Part of a small language model's weights.
Size: width 192, 6 heads of 32 (1 for keys and values), vocabulary 4096.
Training: a variant of Muon for these matrices, 4035 steps.
MLP neurons of a small language model. Each row is named by its layer, matrix (gate and up: input weights) and neuron, and shows model dimensions 96-191. Each number is 128 + 32 x the weight over its row's rms, rounded and kept within 0 to 255. Numbers have three digits each. A neuron's up and down rows have the sign that makes its largest values positive.
A block is one neuron, or neurons of one layer that tend to fire together. After each block is what it responds to, as a language model described it from the Wikipedia text at the highest values.

L9.gate214:114139182123096091102100067116171089135143119118088203137100109115124089141132106147132113166130115107105141118148103161127169127121151175105110173161132069122151127121110145129204198123146153109144083142063171076125156190137083153118149078068144107136161111103053133109144127147169123181
L9.up214:127124147109141226126100111092107075096159208096122154075102168130094096135096095094167187195109188128106123113128086122185155132128104116126102098125160080165121124056132190134157137115151116100149126135202158158149166196133104152102099123117165106136130101068099161130164125138175141174
L9.gate227:155100145158097131164090096163134130102138147119141122151138106176124124087160112129198150154178097054114169098191117153187159143085153158168087165135174120170199095094138120145121090151169134153106102145086142123100157089099072134179077076111138107134095160116182134151105107078122115068
L9.up227:069145170113105106140112152095130106117136154096183143127132112097184116096133110127072132123179105112148152104168117131132193114103122160124120167136156162141156114036111160090120095113147106179097168126143162115078185151114127138117103106110190070115014082110119154139115093150171128121
L9.gate241:149186096143190160158072125103130116173088109133092158099106167106120111139134121155169091168073118143141151133111138104089118091135112114115192148120108097133090087106183100071127172185150089139180155117062186108083139123117101155113062071143142136076114136141067172142140140139117185166
L9.up241:096105149161066128114080118138142146153153151146168084142169193075157140137164090098099084071136077133127126102156079156132138101128096063129162101102147131115113135112134158097130220099123116181143131106129117104120146125146099121117169100162097166133087088120146166119131104064116155186
L9.gate375:123163189107119163092169144136117144128144092118074173016101099074123083166160089104118174139087118156170124105139088088070137090084147119093098158144036130091130130105143104079165116097138137181199143082081168141108157147122083109172123142134129120200099101132070115108110134126142107105
L9.up375:139122162167067147159153142119115150107091062153120048112177176114176117132078125120133111069136117118140121129091080104098180130132121154130103174096117106192131121113136146102152153134149204157147111152100136172099048139100037108121101121127147115170147107083111128154108157155201168129
Responds to: Person-name first halves. Fires on the last token of a first name or of a title or role noun that comes right before a personal name, e.g. Christop-her, President, his friend.

L7.gate23:199163123126144096105127081127168154166174142094130116134081140095095124155157107130184112148130053143162121127118110082076148117136106122159169171132088077150144116061158155118092114171134125163176109143184110111118176205143086169107140145149146165124147098063093135145125123088152158195
L7.up23:120105078160112173161133069152168077071143128139133143117099139070209130134145112128155107112137141148146098120176147135138121104138143153109168111148136103158105129104066177136131112058076134129120091088001165154056126159027103193107065128162099152096135101110098114165118122129197097156
L7.gate190:154135172108093120162109100123103143129172130039136179118147136149132146105103172163151133111125162060096144113094139150169112172100119128096118117144151132091134137082160165145125116175153099150146134130089154130129158203154102143090114131117072117164144140068135066157057167156125175124
L7.up190:165131158129143089170156142139108166105120075129118143154182075081126120104132130047163154119149163149157094147142074136104095147136145167146100114134180112063164139098142182103200107112150177165160109111147183109127124163123080110114141150109167135165085121143089143080144175228152172114
L7.gate197:180117099124155127108155069097190129166142131075085113052128133136151107135112156149177142126138139121117157153104080067128126121120148147118141120144166128115181107143155110080124162112062156048173098123151132143085126134118108091133117101123106082126142099115076134104082062090158167160
L7.up197:142110077145155130121121107160100141189130106183058186137180125105162142166148159130137080113146101154145148129124120074111122044130090132092119126160139197115138097165143143134123151086121126117138121104182131075078115149000134115140189119103162074153112083105103126100150083159140089127
L7.gate362:165140128091212146128111085153108163130201088116147183134203140132144142091140186138144140119166047162126080091145113136142143111050105163088102065106136128087146149059098176129176171114143125108112101101129120161129113124065118095090069060151157201125130107058128141122108088129119114161
L7.up362:139167068167145130099097079126159113157120146176092158037134160078166142143123121194125161184181091097127158132158034032089151128095130138095120147142156126178123145124183112120093125136142131131120146127081135098122155091154129056167119111157149139127166164099120123119104169108133123169
Responds to: Person role nouns. Final pieces of nouns naming a person's role or kinship, often before a name or "of", such as commander, editor, grandfather, son, chairman, leader.

L7.gate195:131089183104156131090127156103125123131105134144167126109130149142116072165139130098134114185104116145178117115110119180142143132172093156118115136156151125112167173124154087096093083096108088074135064120144164118145172208099143171101088140096096145116174117170125104131045069141112164143
L7.up195:105074137098154090132115131154135126114105092183126177137175086066098092097158112114108143140100129195116112108119143146114146090171152094054153124150132148092095131136108117134095131156119104095123092159123148124125155117099139144141077193094150112158157146151108180151118070153159108049
L7.gate285:111098129135125089098080145107104183138134125182129150131178129123049150067111124137133123145130073091102121118127147169150113130106087078127139185141168100154153151130119172113139070140091089112109085094139139152147142154151133111146072141162063156156127117125171145144110091109160167142
L7.up285:094105186142082126116165140163112121101141117167095131062162189175111104089124168107133139140114104118114149117113130148126140072129103148186127132111081164149114180161173089051104074086164110115095154085096152158128162134164192135117090134100114163151159103122168106132083084137090145130
L7.gate310:080154141094127144178127118153127144147145124122098109109148092167135126057109141104085174115074187131190137087071150127101118098116127143230116104142125114108145103095179156121139134129099123141109091138201085163097163138078196150125159128161178104169153110163125176124121207139143161071
L7.up310:136162167091149152142160122133108120130089113137120169090135162142138152120148084108047135116095155072111187111084136212172176178117158169124117120177172104153127157100131145140137158154097135178133113023206123163096137102155110147103160143141200079104163151123143172126107148196129096054
L7.gate345:136097133161087146180181092163095131083195148163095133113129098176116091172128024136115144161124143111178145161132146178096146142116158121099187138144131098155126165116119137101141163083152135145071135075157187135110154114104141074128081135054137160087181139135188120130134178146086150070
L7.up345:113116147097113148187133109180092145131205083121121081145144081108141096083134093148175123164139149160148148144179161104098172119141191082144129123128143107123110069080119139134146120097154166113063103104170162135111116143100149084139095089047104165095140124157204165134146132137108076086
Responds to: Mid-title word pieces. Words or word pieces inside song, film and book titles and proper names in lists and tables, e.g. "You Know How It Is", the A of Aberdeen, Space.

L8.gate376:080131082131117152133145162120086152132076101205130164099124137107127084193144073095138156079089112114100103095159050090064122162067087129135120141126092097163094090117136104037094141136062106148209120147168137097079135136166106126135106137161205125129124130091093127161150126115113144113
L8.up376:097108080113068188094072139129121151117086157107115142128080147141170088132108115087126187044080122109098124112193160063103161146138090157113142139096074125178066083168106131077089173126116147201147084103087129168134140109150051105164122117185161139135125126112156180207167140116155144156
Responds to: Mid-name before surname. Ends of given names, middle initials, and nicknames in personal names, just before the surname, e.g., William H., James K., Ron-ald, Rocky.

L9.gate36:117136162128141150174108103098118153088135114096167079136101176136122137148151104167135100132136094160130072157135101178122090078146141166108057119110145132106128103182169184147170126049073097112123152099079141164138168178100093138094164109130129140097184184128128101160178095133161102095
L9.up36:172125132070151123114108102073141132171126062156125057172127118136073146111128133110126092130151130093157115180134127149111107102210137130103147148118134166136211096167116161134129114113100171094090136101107162128135095180108122165168177112157112041150181154126122169106147131173112094099
L9.gate174:103149139163125099131166136134157159097151133158111088090173143159138121155145167200138140121105150202136169120111085162069103114113143068100121122117167167111107150053112188098142126128098124145115135160154138137103195147032117100084177112109092084152126111138086106144091109120108071141
L9.up174:084132156128109207110083169159111146138132120131087188146120121081102193104195115093148109146118140121084112152107095139073147122208104139147133132114174132135118106157163145110125138174197114127120166149123185146166100129096159127129144185108163088188144079194104070080100141131093133074
L9.gate231:133109145115168128124074113077114109080135115123092116182156075098123058164162173065176124186101136087116167078151124141187142155122126131136111120142156130123140095096094127097117175174170170144091155082116107108131223105084088133143088139106124139143123125098057117127106099161166098118
L9.up231:075141140091154083116131062169148083140165081182089109097125076148129091130156132110140118160100108136180121163134206100070157112097156141085107150190196127136161088084123116063119154115164131102157174108139142139113172143095054099092087142047137146169154122106086095096121124118129186110
L9.gate242:078089169094152092132065189156060191105074175107112131083145115187168075117097108117113147086133125139126101123121129117152124173145109131147059083134073155102137152132168124120176099164189121133108154135123123115133182099072076165113054116155149136149124136170090170160102126118175175152
L9.up242:110090186114111099111117154128141148059138102167118174137095087173115095106097112084122137156130134134106041122149112108099141116163110112192080104150097155128180109139131127134151145131160136123101103124149108103166158166066194183155095206113117103121106149126126127151087139162125092091
Responds to: Word pieces in quoted titles. Word-piece tokens that complete a capitalized word inside quoted song, episode or work titles, e.g. Kn-ow, L-et's, T-ake On Me.

L7.gate24:124144168096084136184088153190134168100087116104167074108112118101114100090132119151063142108055141147081154177065173141113130123172132084160121187100048113131139082177063142137095102118094114144162149133090108144117098157123100147166078108098144130064086071167117148123073125161174134113
L7.up24:076182147112159143145096149157125127124052112175102083186151114141144106106119110089156135112117151126113087103085099127158104088120129123112152146166109066148181175189096187160099095112087093168128166099139165104160144135148130147141101113105107091180089082159137131127084040167174159132
L7.gate36:080162144139105141190170127091132140187161131208150171124134159151181169121132138176076129135102098142117157122163162109104131128150148081127167118143130138148169133156140108104148187140132173100110110155142175156094092122112157140089138086086118111098127158110128128143092106138103077099
L7.up36:202102154151122164118128096146121126132117121131149123103128122186142084122110223152115096104130112135110112148154155107113127044114118109122176141127056135139097126154094151151123183134092099086166149152152129166112153113132125179170161139094100143104123106185170143147123090073125158142
L7.gate86:101116106153172126130178124096101134106131125119161085117120166115176099095090105185122154049084120134133143134161181139108102185078121117133107099145121129219097129136140159073130118130179170167154146169064137155169095113092061165102109106093191110104160115068106176156103081114076107152
L7.up86:170140102173104151113099104147144109094087174136131163147080195194120118133133219123163076140175116084130195206209165136090075104072145101135123136148128091123161082156152132157153155164143126143080103131161135163088087170107127133128083077083108148128093166134189127109160138122126128132
L7.gate248:124119126116130130138144101130146138094124096151057082061096143116177126174137149138085114101056173093144081144134156094077161121119120165124168165117128156124148122107115170082098104146106111133098092169171110169131132140133091157129076082117064086103138157123092099180114068114154066112
L7.up248:057162158142101155159154163189137155166138090197098104113094144113107104180152138148144114118068143082125131185091158169185103129106181141167050117055115209149074163172093122144078121098141156068086123096187152139129082143144145170116160112127126112131077161118087122141210105165133089148
Responds to: Word-internal continuation pieces. Tokens inside a word after its first piece, mostly the hyphen in compounds (T-shirt, avant-garde, Allied-occupied), also the opening pipe of Wikipedia tables after headings.

L9.gate50:181086126111128170102118082172073104160194147115135155127132185203088136136168123119113154077115230174113080132141098136153086134122162119142112131126119114113166139156094103139158117072152124054072147130134119124141139186148119154091147164139111124155127110134083136152183107124117160101
L9.up50:134110113176148093192081126127094097124105091152150158097150130167160196128070100090109167135152186144105143141097132103114144075168098140116122136115105104108126152119123157140096178095101178084173155160119117145166127086176116152162084140120109082065081147128167100148201156172118097101
L9.gate129:114100143151074101159132131149152089142107095071127080136185145088062141116110148193139113165153115155090151095138134099144044093108149065147127136139079148182125157074111152160194124140082107092174164190103131140178142120120051101069092094135116102114179142109092113143130105117089165118
L9.up129:105114142136142138211120100102145122113141117143133092134136121099117138134146184163125133153136151105116109123130136100142159070088188091137124159133109124115119187139143146097097165099131131121184136161138124223113174169120083121104142153080166137090160194153100144142174118071066126113
L9.gate268:152178123132123163151175102104077183140110105109104077140067125110135146142160187141133115079143185098105183122098112139154133081123140111152179179094114118071177080111176163166188193127148156164172082117090144136109130081150101183183053121139130143142130108105117206172147083146141142133
L9.up268:129136103126141107187112132154124160176179120088166134147125151202085085160177128051099152085184166116114154102123107121118083129173180087145146124184133121126092146094196207114153094091152143188157134165162099123151114137137078083118134056131109098071093126197151131113155099141128100142
L9.gate283:094164099086077079130152166086094099182140105136133075097066092128182099087131136129139114111091121130151138137095118148116114179113186128113142110111139131102125130172155111147126109095133178209148154114154072084110099138128174133135124134106080141088154094129098113130073131187073120116
L9.up283:088141147129149147088114077156171134044144126142167143155142117086150149100109167176133075152146112164081106154172136150107136118162112120049157162137166106130125147099206168109142079077143061117115144106152157072137157136155154117113140163159117151125130087099119067109154108170088154142
Responds to: Hyphens inside compounds. Hyphens joining parts of compound words, model designations and year ranges, such as two-thirds, T-34, 2009-10, plus some mid-word pieces.

L8.gate313:143164130112085152145169166123091142143103148124110159123142153114109152118108175119108118123223107125113126078083061140080170126147155142146118170152128052148081125121151184138185074145079163150122097131103121146109145151141138134130119118142091085067126154087085102127128167110123134142
L8.up313:171155096138113114169114077139101137158122139169079085045093114118136054111160117081088201114179134090106176150084142118167168110132151063131121109145120151164108071062182146065081153114102170176118186081145154103137103134103076173172150094111099113091118107134146131126154128193080135143
Responds to: Mid-compound hyphens. Hyphens joining the parts of a compound word or name, especially number-noun modifiers such as 18-rebound, nine-member and 300-ton, plus a few word-internal fragments like "in" in internet.